{"bias": "all", "warmup_steps": 200, "decay_fraction": 0.404, "decay_shape": "pow", "final_lr_fraction": 0.0, "seq_len": 512, "train_tokens": 826200000}
MLP neurons of a small language model. Each row is named by its layer, matrix (up: input weights) and neuron, and shows model dimensions 96-223. Each number is 128 + 32 x the weight over its row's rms, rounded and kept within 0 to 255. Numbers have three digits each.
After each neuron's rows, "fires on" lists the tokens most often at its 100 highest values on Wikipedia text that the model never trained on.

L5.up626:169109131136164131153132105131100067121096154136155180151095096150142175143105074138109122186175062077092143148113143164145145113174133076092094076111071098076147123156178092077140153138100075103131128095158147119128146167091106146146125161119118171093123145075131124117089147136123132102061108156189122127081153063133177167103102107169088135171129115126199139135120126098132139134102
fires on: " America", ")", " York", " Japan", " by", " Division"

L6.up1075:139084171129126116128164130127176100081125164114139151134158109173062117137153138052147158133126081123150158146051145091144093114169116139149110159126060144131120100138173112177105225121184126129138109124115127151142124110131159095096077116143148102179170150088149140184164164141123115182123175162160150125066139079184173126093154176151112116168178153184097092146119138083084075157180
fires on: ".", " de", "о", " where", "z", " which"

L9.up1056:081072100161133125135140142185133115098171102077107166131102129138138154108159101080163137089090087122146095022108128156074128077116099145114168072086156179087151118128082180149163109128148133119139181070098138156129117115095100087136126084130174174127130195128092111149079112056140123107159138062158182110163086143118150159144128072064170129058155157122120132150131189133130102100178
fires on: " ", " |", " (", " a", ")"

L11.up265:167120173091111098169158086157134129062117095087138139091130188171128101125084097122130125144186141125092169120137144073090102125147173131116094180076130105086175080160181142085098130123135163086164086134111164128113069109156153106100166119109118198109127135094148127097099122188099110137167090102118091176145135075153139154106142089162109173113121137086210115183126196104159097075161
fires on: " and", ",", "0", " of", " to"

L12.up146:100102169127138096070151145133140048092171138128106114129134127126108087114097091158108195161087064110072122160130161137134100114145137164167135115138065182102174161150128176094171078114107106105139029126110076131166126187170123132173060185132162142113103194116147172159128038185148174116114097124115142137105121164112141199156134155175111124145139149110169088083113148131127157146093
fires on: " |", ";", " (", "3", " in", ","

L12.up102:134108118151100130117143189123087141110199179131148097132104106121175164060129134110129105054098080102101140137079140092142129159191139160148156116084199066151066208089135087210157135116175098086149139145169081143141081165118140115096175150102142123122094080115127172135120099177090166147154120099069143173123103115103165106134110118106198103126066121059121100137080121129174167117122
fires on: "\n", ")\n"

L11.up859:115222096170123095122129152160142118195136098096069161091114149093105118105200169170118094172149147131160075093108109095167118052190144108167190152106139135082136100155102139164149108135102111084092136167163105159087130109092069129106103132084117098129071123132162065120107094119147120115108141129170150135133139171132166110063119104147127089138110161145180188116163162136094141125085
fires on: "9", "0", "|", " in"

L12.up602:134157098103096139128108132119124073116155106150102153119082129144124141159132146088178124139157154166112103101093145128094174142195112122122107201052121151175194103099093137105117110138106120148168086148077149101165127095079143106076135190131118143107158132181073118167084183150086130167102143148162074089086177085150104149162160167151109123113090097064156116143077147101122082102139
fires on: " of", " in", " H", " small", " and"

L12.up287:136081134135090148090163167094084126190154098109073173098107085124099162113092130080138102084102083150191172159101093096144157149187093121095147121151088134143166131147114151145176180121140124144115125109088147141131143119092119108164098086159133180142134114114126172133136170131107108099138155109096160143132155203122122152119108128135127116212138130097149145107108145092047218173187
fires on: " ", " (", "(", ":"

L6.up483:193100131118116124149128089119163129117138085147097122205097059132178179095140110122165107097046106111169182146155067122134136150142164126131182107093161119096129159103116155139162124158110186115144093111148128201115096182132118119137108073135137126137091142126174084099131109208189064135131125127130156132112139192131156131162142086137127155170129101088174156106112133152134142171157
fires on: ":", ",", " as", " mi", " of", "."

L3.up54:109147101168148148115151129098038169132100086110133105112135128181138156107137093116179175123115173109168143148126116138090139169167187121162168167101133092128223098134113074153109130154116143077120107117151102103143106135130131143116166118132062094114102165116129123170091092172117148102075095101064177149182097183094164145127094148113131191114090105086120097153117189190137116225143
fires on: " (", ";", "ob", "\",", ","

L11.up639:076106109178140135070083149133174122141183132078132186132106161125112119128141109150153141127182127128121179100096131122130102117119124055160120119080112134103170099133121133139173148159155048156157171139104089126169148088169137081142083117162124093099164139155119160162129167124155151151132121155078137168150155100152095132107094145144106143107104150062115128130146115124106139100101
fires on: ",", "s", " that", " time", " which", " when"

L3.up741:084181139119132175140112117084105093123156133143146085135145077167132097163123166116169115137115084139106125191081168135098102090119066141142151138138163107172123167110118139130161146128117148175148128092130116115125151108151127125149182156174165224103106127054099092128145139048105111134152113130135102157109145160114152096111177152140147147144150102157186131107135131113127055068101
fires on: " ==\n", " Division", " Title", "ema", "ski", " AL"

L9.up1209:114109145113125107089124080107163180092085092098137135129145102092176080121105143162191101111121129145126154173125190127091163107071185101170149130121132109105156202123171130120079129137228106162170115149132134077080100126161105152115109095174173167069092059163118107133130164135124120079063153093086166144147141070165125082162121130160120112156178037082157098140121136119092117125161
fires on: " of", " |", " for", "th", ")"

L5.up565:126101148154084107155102086136068162132106045075089096094094178133173058096143086139111152068101180133180121087168101183141154162114096099164096213152130120109135118148111136125183133122141117095109078129094156120159074149133138121084183128121058112151162162140161112170147102130133182102114171121103071115164157149171081095164168100163083114150117069121112096115130097121065093116137
fires on: ",", " ", ":", " July"

L6.up356:149125162149153127141139154136094101111067155117132068125173106136077112130151099118130115128114069175146100134125123091090138126117133132164072118090135092101072173104101104108130078055092116075106111109141152107102152113198110146190091101206106144175089131090090057131158139157184130127172191111122102100126142115123110161117120128153094040127198180106139081116126162148134116123127
fires on: "2", "1", "0", "9", " on", "4"

L11.up710:108111107128168118075148142191155100078121096147130149059101169157157094114084111127189099135141138175117134127180070054155127100145121099155132147133163144087127222108149142169120109083127149137129077127140126181110088177142070113110183113157240072081132132169129159143156157164119103137129124134107131075182160127087134120202068126117086120131144147116137144130141115195076079118109
fires on: " |", " the", " for", " in", " at", " of"

L5.up889:091144133141089181154184110157130109142180098165075170121099134109134172076172089156133113061142187147180129125133097131152166114143075070113091138154150081129164077114122150175124119126101142144137139117120143127147192162083142151085082129072172082184152130074144141159144093105156175139180148109055161136141138148084127153098121153126158086116115145118125073080150102182166178143189
fires on: ":", " have", " had", " ", " has", " place"

L12.up511:119116214157064124179112131093120132090159095096075142093135185106150135066131107131158162130136174151136128131138112091157113131116101153148147115175062185104117138092075119128078134076175100142107123123161114129114141116175160073132099127206063066106083165123123098160144185136134062151106123114123163153141149163110071114146182092143088175126119157179149157163178130158075123112114
fires on: "1", " t", " dis", " res", " b", " played"

L11.up656:105165115127110104102087140092076099129156113129154122083067172139151183139088108144091109078176115108183137157119155062153169086145129133171143092149107083052135148060145135109145099112149119083108096112056199148106155111149133156156154151128119118081120113047147141070145127104169206106128112161098133076147116115147143148110089139183086194048115107116133153110165132104069118067139
fires on: "1", "8", "2", "0"

L12.up110:114092090149118120149138109044134171111110113170112113175145063098122135135127084097115081082091100177130129154101130117108119074133121114120168224087069111141117141138130156082124078084095128135100181111167105131133127179146106088154126125133116079109086151124155121192104045129138068143121159155174060139137056148099172088119139173134163129120112140201080127118128147129142165159084
fires on: "p", "2", "n", " Smith"

L12.up802:123130167221093149096129139143101078141115146100157066100125108096078121083140162142138159032066133122143158150116149111082109120128065129105165080115174172155126138186112068132174162083153176081124139125125150154099126066128158091147119095162118132109152096162118089058132060149130169114091045092121162130135154205114136171105138098059132160150128159125179156155175164171145111133126
fires on: " (", " $", "ry", " \""

L9.up1075:156104132150145145163188142187095103180117074129145109114106105079122139179127087169117150091160147188197117107106195183161129185060110143086087110152152209146150067164166142108117151185185112100134140121117095141132115144144100130098092146135130113108115157161114144145138107137153112144112151119119105112066128147151089112152153126123103144170110122106087138103101145129105068111120
fires on: " |", "0", "iet", " |\n"

L6.up343:119110106164078146151160148143108065145152065131149185080186172131120156103186089171145125072150121131065129111127077100090089160119144119173141077150163142118131139076146137147146167152128095149123073145125111154117127123112162084064118167077214121093150101145136133123131144163096116142150115124129099152156133080105147161090124163135114160102113167198158131154095142064159107100105
fires on: "9", " /", "8", " |", "6"

L9.up932:139137150173137074139161108164204086141175129131130132136151142152065130132065203129123146113115134117110070158136063173103048161110098113131112161107127142107108143151141121178113098167145128140125151065160121147070149094119127142145099078112121118178129156110107118155141149121096109097144117180142176184141106037118118130088131083111105129086154087143184161120165201161127100156152
fires on: " and", " but", " then", " "

L11.up820:140139082180112134139134157162161165147089138145097097169094154153088138139154081126090183095144135201152109101078135072142107135106146108183146134075125176108135114084094106104103109052164140089084143146128124103074142083142075102188108128177106096131167147136104122149112148085216113138105150146143143151152100127101149171089115141093105102126118118114131123130177180124122148160126
fires on: " ", "1", "\n", " /", "0"

L9.up309:147130128203172065153146120126213116140151186093162123125124099170062125092105126170161150155118064116146139162098140127155173100113070105117094138127101142072152116150131181105140072140064149128112106119105076141129115140128138159138161073088089090128137137100133096118166151113182159131126096132146126124148159164132113131079107135118092103103118121093132134098104135124130109140109
fires on: "2", "1", "4", " (", "0"

L11.up1040:129077146101138155123110132136165148137107188123154108119125195129133130102111154170132118188110173149187128167125159141155102114126130207134103151025130119103127119161114171116104155141111117147126097125051103147136112114129110082143086135121064090093127134117160150138109109145071121128131100142113142121107123141134075119106132157123089102102139154153095083124164118147109157128151
fires on: "1", "3", "2", "8", "7"

L9.up280:119081140172188172139114110238159077108121081062137090176144206155163125072169117123182066114169102130147125084111127135151180147134086147127142124142130109164197154121107109077141120117154142157063113141157109046091094116123132125122074116127147171145068118170094119126121069134108151140155082132158155065115116109166129144143162124150124084118129128141144119108149124188145120116204
fires on: " \"", "\"", " eldest"

L12.up1166:127155141143160058122170133108141129101135109061078120131132148093121094111111090073134119112124167052168106125099141131128118136170130141113079127138158101088186153144099046128070156139153142151107090115182127150143132085170156145156143120124077160080107104158178109069142095159120141128170142106125074206143129170127148144119173063148112106158073132095150134089125123222099132083138
fires on: " (", " \"", " ["

L12.up441:140099132157109130129144120144141166080144087160129076121164092126164136135109098149186136147100194083119123177145154164141112186126113165081138145109175106117106124160148130156106136135138106119112146136077136157110081123103074175126105089106193127096144134163149133142155176141049180113114087130207189127150136150116065099082120119121156176141124077163111109131103123101119160165172
fires on: " ", " P", "p", " T", " W"

L11.up608:121104115138152133110157085148125133177186165126148107085109122098137145118110120218172156140144099186078113110112082124158081083150109088137144145063073119063138111140143148085125151114093048084130080161075105124157166168166111101136118115141122137113092163171133149093082133203126167163113136108090101071133139176157170145122105188159141168180100138107166134100092108142098121099130
fires on: ",", " |", ".", " at", " that", " by"

L9.up893:138110148148103115135130091104102071142093145073101093179124108118105189131079140137152169145128125081129074136114169075165142110151087105129175114136085140177189123088129116128124135167084142076106129116187156119144146135098096104151158144127133112114134145106091150138111182146138066105125128074156133123187158107115137161077056164111172085117132108149136141099132095104106096055118
fires on: "9", "1", " of", "0", " for", "2"

L11.up993:122123093151121133056175128159115112088155162056094076152142176118104104108119076122173161149110072142113136113120148103101134129121146151104105165069194108063175149133167152082134150117162184105124070141106170156126145109147140097124105139148089117166113149143122158059070158145137112112112053189128090132130103147131116122095171108150083137174175122167134166120130185156100156140164
fires on: " (", " an", " this", " un", " \"", " no"

L6.up1216:163205103168152087166102159156190137123063101120095096132167062133124106108149120133177139135113149161158095123128113116131131056169139087112086124181134130129159163126177110084090093120155153177140158108156155129102155165152071084073157090176186091106106088141130115167159089171100136102164147107090154109107178064107107152141175107111105144142134157106157153120131113121140161187105
fires on: "'s", ":", "'", ")", " |", "N"

L11.up399:175112124121178114154132198128150195131142059109140170176078135085101136087150096164096144175121146171138090107128107125101116195104154104056114204138101061082076160132154121142109147148132075059076191105119175162111102118119138103119147076136125151082136117128180203116094175159124149134134168131166205155175150132166167106120118143167160133084154138143074104156152094169141149142123
fires on: "K", "P", "p", " D", " W", "T"

L6.up444:120144095203145146161148149125118175153131173180168144130121107109104117066138174165058089159117134210116106152089130090108153094148102099096147095121104153180123156104122123106125151107083131121138105116137178123137090156134110158121133117132190151162168156104117064109123130155090157129151150096065103064082094173208161185172166125151074104205069090083111092122120118080176167094166
fires on: "s", "ing", "ist", " of", "ure"

L3.up268:121153115086127122099171131128053147171156170108158108122152143128102132111099159157138177106186144135129076131113105141135139139147168119163143032148147078169086210097135157098111104160131136110126150098146156118080153215154132088147123135117223127146082129156129133105112149161104109105110115104149104163134146138103079112137157107081115093119093140131138137078111133129128151151055
fires on: "-", ")\n", ";\n", ";", "\n"

L12.up1153:058099059166073096116131115134144185164131117109076147127174098121157108132098157108111136138128063147126128146150132119129086155101092140095149098082149125124109200066123131141131153135101085126133158039088133132090112176147097184164073142097110073121109191151112147140131051155112111108130134115076136150089091097113162163134136148101155171108141149115163091082132206141098149124075
fires on: "p", " p", "n", " ", "D", "c"

L12.up725:161117063172152114132115092089098132145186199160147150122080154177151113137100158144138137161121118166134116093102161112102147108154118123157144136107119136105125069195122132121101127155095162092137061121180100123121108112150093189148114145141113121134151169108100164107068086145139138065160103106087128071108130111102164164143093180065084129164136113152157129115120103129147089151129
fires on: " by", " and", " or", ",", " with", " |"

L9.up258:134143133151092183183107119168154165161157080155161195156081132101139129083088143136119152112171140183100129161186112160195152100106131106113171153137123158154064126197128169151114090122160084063077093083091062122054136138125078137112095090129118104170172113087148151173156130110165091106169168143188159139185162054095115132118141108099094141156116120109109152121171129101081173081118
fires on: ".", " |", "1", " "

L9.up44:179135140170096042148151092207144066110100098142177136138165123096141140120143093098154102112086131136090126100103118117128134175170074107171152105106130153181116102132157129137125078148130109115154116132118080141167074180153154091102097195084119204085066196148200147156092128109091079108143178114141110144102146147146137080152142064131142169136170186152085155162140166116098088091157
fires on: " the", " |", " |\n"

L3.up342:132129119168145128144130153155125192118093071107125173138119124173135166130103134202125167126114058154133077150099129195104164142132094138100190091146175133139168067106158118095114134111130044128097138114158185100087126115111103151146147125108086117122091136127123150109105135111143133161064120162062162139187167105155123126169152089125112163147075073061133155141188163147099122181089
fires on: " but", ",", " War", ";", " that"

L3.up218:097155084184109107178142086138153162165159168133179162134103096149098097126102111139134083117188060103106131094130156142080139117136115169160141101104115154163096189066179117152170140093119124146121137181108103113145150081090135168124146201192138155095138149056193112152115172120078154116156098074159125168120132067096169111146120113143153143134149226154114116178094140111137124134092
fires on: "\n\n", " Division", " AL", " Met", " WR", ")\n\n"

L6.up347:148151109120132145098163119104182135155136051125133060129119119123118162218173127149053157135067159099100140085102092084142174160130157167077146116106211117102102088089103101141151101131136117118097118157165148183191106096079147165064154146167171113140107185115124114102142097191091115165117077133112112080082104187178106119124147075138143085149141136115115200140103073125149116124154
fires on: " to", " All", " and", " under", ",", " as"

L11.up721:129106092148110150105165129147146143151172132147120124143112119188117118161141134135133108118116101112079146154144171151143184149174145037109052099115118149132104171139118140103078105144127121140103128130074108119096150129098072175120112206187109082111174153038171136160141187117190124101135132081142164118118093105159089133127169113095131135093150131092169119153155125113067156084157
fires on: " and", " |\n", "===", ".", " (", " |"

L3.up680:089175178133097057075176074160133146134110104066139188131140132134139102110167093178159145070158135140146123161109103154136141143113115082169068138152143107152189066140092091118152078145148119130141077139124145133096084133124075148192149126158070162110147156069121118197165151167129115122055117137144138128123138144099172083067099139119127107179134177125123097137132119145097151121115
fires on: " ", " July", " February", " December", " January", " August"

L9.up194:095123081108092200097184165118117145171037182134179169084080177147112109125133191136057118139114114179160153080050142129125173115149161080121107170131146092112125158154152168103161181145091107145131128114109143092020106170119104108110069159146086161087188111121178106126098159146149129068178077155124139115177122129118114174168116132131102104127109148188144118124176075067126136119164
fires on: ".", "0", "2", "1", ",", " that"

L11.up95:141132123131170130073130161157119165177070096099087111137092086130100111146107119092161184161161156108091060141156123156068208228174131117123112128121143113145151143142150065120127158120132067147103130111111099119105245169146170107117129073156119115091022103149136191147100103128119140120124069132130164129086137106124074144140147129142145112160157109119135144132151150094135164126096
fires on: " ", " first", " three", "3", " four", "."

L3.up6:175110128143090154141109129182170125133124134120199183143145122143166107133121131175126142087125153132153164188111148167087074127134184142095123130082212123065155101146136187072171158143134107047131146142173171117134118130108131092046089113137160105118107115146134173114163119112059107091131160149103107097204133143140039174113127146133109124117125103168158145149115171096098096122099
fires on: " or", " &", " and", " then", "'t", " And"

L9.up834:132120119142100134145149137156155082143159169146163140141159165141082102163134164178108169135110156160096080119114082072127134109086098045100106191127166150079138148133070090118102165107023141149118102085160134147132140122133126135096118178115067153129116151100087127145157105168072108134142163146177149179141109049183123082088216106125157122164204168137139154070131168117113123119160
fires on: " and", " only", " a"

L12.up702:184144105081100152110142139079118129143055115107131131163125074139155099045142176091147133094157097116167161123069131103148079132139144109138097141159165079110147115167108164179131131108143165073104090149125153152184117145115167145161157089135174068107133096131171159097113162115112122179145117112190144149112098199146054114062161167149154126079144151114093146125110118135100098145173
fires on: " a", " A", "A", "P", " ", "."

L11.up219:125151108113135126145120115115101127109162139123077140154128134149128076170124046168124127070152140092129147149111136144133158127087129083069172126080073189120156140148156125122104111154175139129167142066118139120071137126161102091130117176093149087099140124144147097191120132131098136144080119142114093144166085159169095164151123108124092109159170169155123108180088101100142069163099
fires on: " |", " and"

L9.up682:144105114138102101114164171135102113149151183077147149202080111128125155097137121174121084103188151161128100087089158191042082138165160141090148144106137123135139115114076177113145105127112150109082135144072148108149106091117144125152101128139173082141096123126129119177067168133109087130122089060153132096149146113094101123105133118064145091122136087157108175187116147132133079073132
fires on: " of", " and", "'s", " or"

L6.up689:179153126139119133165125102147102127140075162134099073136116144102125149113146146166110194072157136213085107103097166138137136117155094084116134082092120150182138108141114097191103128107125162113111124167096133109160122105159097155127138167147113171102124063130094082111122146148109098106105200161107131121095129147092175157135114137128115156175148040141120089159134086150123109151122
fires on: "s", " of", "ers", "akh", " runs"

L9.up223:115093121203122133128120169029111148147128150143152211156076134171110177145163133167073135173121131149131116117112100148142120152085113163140136120092104162148125133142083162117139182121093129149131125129118122118097083108068143112160118156182156087164128049163129128103127095092179098106169111149078098120118110108056102166055158178137112106144143108045119141161122171189184151100133
fires on: " and", "1", "0", "2", " or", "ng"

L5.up856:071129111118092195162154165088135144087116103148082135110099133087100129140188143131057208120128141078100183095117080193165103122108115194146133178140190193132141115103112082127145085151130121113091108118179136182097122140086096104121140160148072154097127120139165087081127150127108163150173164140091172094158081148053109117131151128122127124143107179152144128166081145095138123108149
fires on: "-", " ", "1", "ared"

L6.up1130:166129130131156106139081193132142116126085083146134105109113084103117145166152176097156098149145114103139189098130124152174175115114143048127100094115089124093130128129129095092122139165112089160137141130084126147159166235097140123165088140115206119123146140067099099078133182121114079112110146169123137138132175105108124126086112165138108070161132152092137148058087090135133106147160
fires on: " from", "i", " O", " as", "a", " Gen"

L9.up270:138182140149131161158149156173149113102077124130100145157169140175150134079145128125177154136122107124078108116095115155133148071119158141098105116190134132129156114157114066084134088011163171122194175147138121089078137109107078119145106141128162152127106095136135156149135076129137148120146163200081178045148142078162124115151069112156105114152117187128132088116137168087134193111187
fires on: " \"", " as", " it"

L3.up408:037168129118060178118124137079088147149140148138100128094056159109118100146157135150149162097088153156141109146126076148132128152135107103111142094127142122135157125169177092115178174144165063130141113119173115089135116083141098100129173144105192088115135100136137174061188105144104174157154186128173162133163107126089157112097082120117143102113120136099101065141098096173133147158102
fires on: "-", " player", ";", " He", " played"

L5.up350:191145128101147139152109110153152110101121106130131091154151112144152101139027139161164132141124166106132125131109135103126145118102096117096147129100126138083070162211168150079138161118182098120068173182191115089099174138113137151122152156148165140117092104081110122117132156147108145132122124168172115089124075154167164149144128145117103109084163115113196125128107024116090050133141
fires on: " that", " —", " those", " some", " this"

L12.up1174:114162144172125123114137162121132123088198094149085158108128184088154163130166141177103079163111103152119190166087134141139142142127087118140130111111132158128147073132050112149139162096193113147096116142133158190110172119097155126141116151071097137126146098127100133174130121171130131070088107139100095151100129178098164135091075173124160145146135101143129146055125167139096105172071
fires on: "0", "9", "8", "A", "R", "U"

L9.up489:120109150154084136184125088115096137167071111135123112116172115160128161164115095108136106135127098073123117066095159145112124168125167173172130149186066162121163129138146088134097097167087178132130155177128044156160166131129166150087105097148177133083083076111175126143137098156111188043163086101117153127081119085138127144200112160145135142180144128093110109144166088116146145155119
fires on: "1", " the", " of", " ", "9", "."

L5.up660:114072144148131099102091134200151155103167134139149183181154137137170105116089129119120106083137164096162142119093101126179070095115128176172097078166070131098208165127137202072115105117129127120148059127136083180110112125127122105135162120095116139137119102094150209097121048110090110131137183151129119114079139037095148135186137119137135158155130121154128189105092123093124149159129
fires on: "r", " present", "s", " cast", "Act"

L11.up299:122102080166166159135154077117117127136127100142139147177100132168135146136168107144118136089144127075167074111137149133154101074120200132140181130154103112118133124130056170106159127153094155065164124137080096160134132130080092126129155153102151135060122081066146185092103108132132168178112131175100140158175164099122158149109101144164172184079113086174130146163143093061063099088135
fires on: "8", "7", " ", "6", "1", "2"

L9.up809:120087119141077167148104135066126098119138077171056142152123149136155068118124074148133091098096104213139119144052109138135121116173139110123130183119119090077174082101081154129122130106080160110204129135134135113109071109135140073132162096105096140114111154112155180153155084120122150127104140116151120171160124083142141128069193074182167124092170166176099114153140141141086105110117
fires on: " and", " D", " d", " or", "Ch", "ch"

L11.up580:106145166144093123128153084074150140107080144101165085101154093089154182111120153190164176087155110150113110117146164142111127149182143128118069147143148103134125079126147051163223163107159137169127138162093109119114116088111112182174102078088125135097167113116134087113176128060099061137162182142101178131180142096096084155110230111162110122113128169104139114158108140133051133113111
fires on: "2", "4", "3", "1", "6", "5"

L9.up108:152118125153145049155165167150066132137122100124168141111103095089164175167112182107172157101162180134107156117090190136113139100173072144058140155105089089107115086114107075153143097094209148071169158125167193137111101112163184055082118147122146157098091127110160133146124156085092095141127113141144150116147081117154131194090110122107145147138189193111135106142098168121122144149125
fires on: "0", "2", " |\n", "\n"

L12.up980:085048094124230075113135137110149086102127089079044078143104121132145161085121138101148112141117141133153125086086154080143125164148145188130133057154135213164152120069173121142149115081127112163065090208112122160167099138167134084086067122128146159157159132175177103103092131142153126156127159142138133122143107133151054147163053143130124167127123098100106120148133171155131083082108
fires on: "\n\n", ".\n\n", "==\n", "===\n", " =\n\n", ")\n\n"

L12.up270:149119075126126117117112153141138100179175070086075098042126145119107101079081123100087090157161175170077093108117146133145068162174107140060185138168097133146155155127164123137159139086085140113110123089167154125143109118154153116130143134074133127089159130153191146149114141155126131167158088167165130085178103116097134173123103123169121168074108154136122098114065150120108134111082
fires on: "-", "5", "7", "6", "8", " March"

L11.up844:184089099151112163171117116090140148130130072131092112127114248166120094155152116151118126086118136145140156142089129088090096089059102083102169152149123145123141133159113140083038131108137117172215151098185154156128142155070156070133100144145126097171100149197150156166083134145107134095081146196159075140121134129188111134142147111186105165150123152148079127151130106138128179084128
fires on: " to", " and", " a"

L12.up596:051108116138161110156091164134204124104151130116116152154127108118125153086174128135174113083120099091155126159110159067086125185099136139081122070120042135182146097104108134115143093142087175135140176127131109151085144108170137141065105143143156164141066110101164185092113206098112161139121118148173156167112110120138076129147123144081177102133155207059130087205130098120100206087157
fires on: "\n\n", " -", ",", " as", " *", " =\n\n"

L9.up1152:111129130147070097070145210137158171110101135132097120145112118178140117141179099121123180133176117140091115154100156135172168122119148087091123067154177145173142137128122175094127178173095071155150099147110109088129150125093134165096112101125168138106146104102157133149108071162101134163125077141129116104096118126113144152102117176107133134112121121118113064083105102098180158110128
fires on: ".", "–", "un", ",", " ", "es"

L5.up1106:114149121191122118139135165123124110111078112091086149155174121145156125136107151096121086161116126069124098179103149089107139090075169143152140107128128150047111109137117158109125155154112184085106119124165154096104167158100170185146116090110179144103124104088138105134109094097091119106127140123227133116156045119120158156125089078131133177130146071156203158084150123137124139120090
fires on: "1", ")", "a", " by", "with", "0"

L6.up109:070123097153134110097143115130135146097104117082115070104150093169123172111146159150161053143106165045136123099146105153139247107133109084145116120161127102118164131116184169130100115110129126101132132188149112132121098103110075160164137151115121098113092165088109108135101074115174091138139152074133070169170095180137075111090139152120133150100056132070117159086141150126124173107164
fires on: " of", "5", "7", "8", " ", " known"

L12.up530:102102091061096115120141137162166178204099101169101100131178099116128131139082153094105110135113164111099125098080156123188108120101124133149106167137111093089146159136097092142152144155114131139121164180182076140137087138076165114152179114123209068138128133120122146097108155161129171119128090179146154180156141174118069143148124127065109106069129094131079118149087169114124152140153
fires on: " ", ".", " c", " T"

L6.up64:092116146121154109167174108103137143142110122154133122121176165047163118152115122132147097133103200146121120155138147117131143121146085150081180145145109164103143077144211116134100112084140122098139096189130160178229195117153139146067089112150143089177182129134145092082107164107124080096114132123168160156130092125081098130151137104095132169125121119122139116154106127210133200135155
fires on: " of", " New", " |", "m", "0"

L5.up624:123101085171182106114138124117178145133089099088116181158129097199110155128165114168099169141096149109171092109154103110162168122142077120152093109130142155196107125107106100162105135121099133153159093161150093090088140077075094151138204074044139092086138114096175129104197113115154134179155120158171092098198133107148143119104150156145105115091110094095135198149094150122110087144080
fires on: "1", "2", "0", "8", "3", "5"

L11.up203:076120142192159113142133166118113111083146127097113143180181069110167139151136144158067156137120128126041164118124165082135145122120108168164144123131173140136091117141104130116180126128127127169146154151114080170101125124096097140101130183086164184030181097095069142166120145121139122151199106148133136159168117151092181152117100139151111110163168154034066084109147099111053187086114
fires on: "1", ".", "0", " G", " |", "3"

L6.up57:133072162113084108101095150141113072089083116059116126121106166132137120118152118130113220091137114088073203135109124172125143181171079121086115165113173153133146155137140084146096164116176100116068118081072137153151139128120100096152153063154161113178127106153111080126090105067119167125141195109092110159130119118169108135106156150122080150154185163135151097164089153069133098135156
fires on: " |", " of", "|", " ", "1"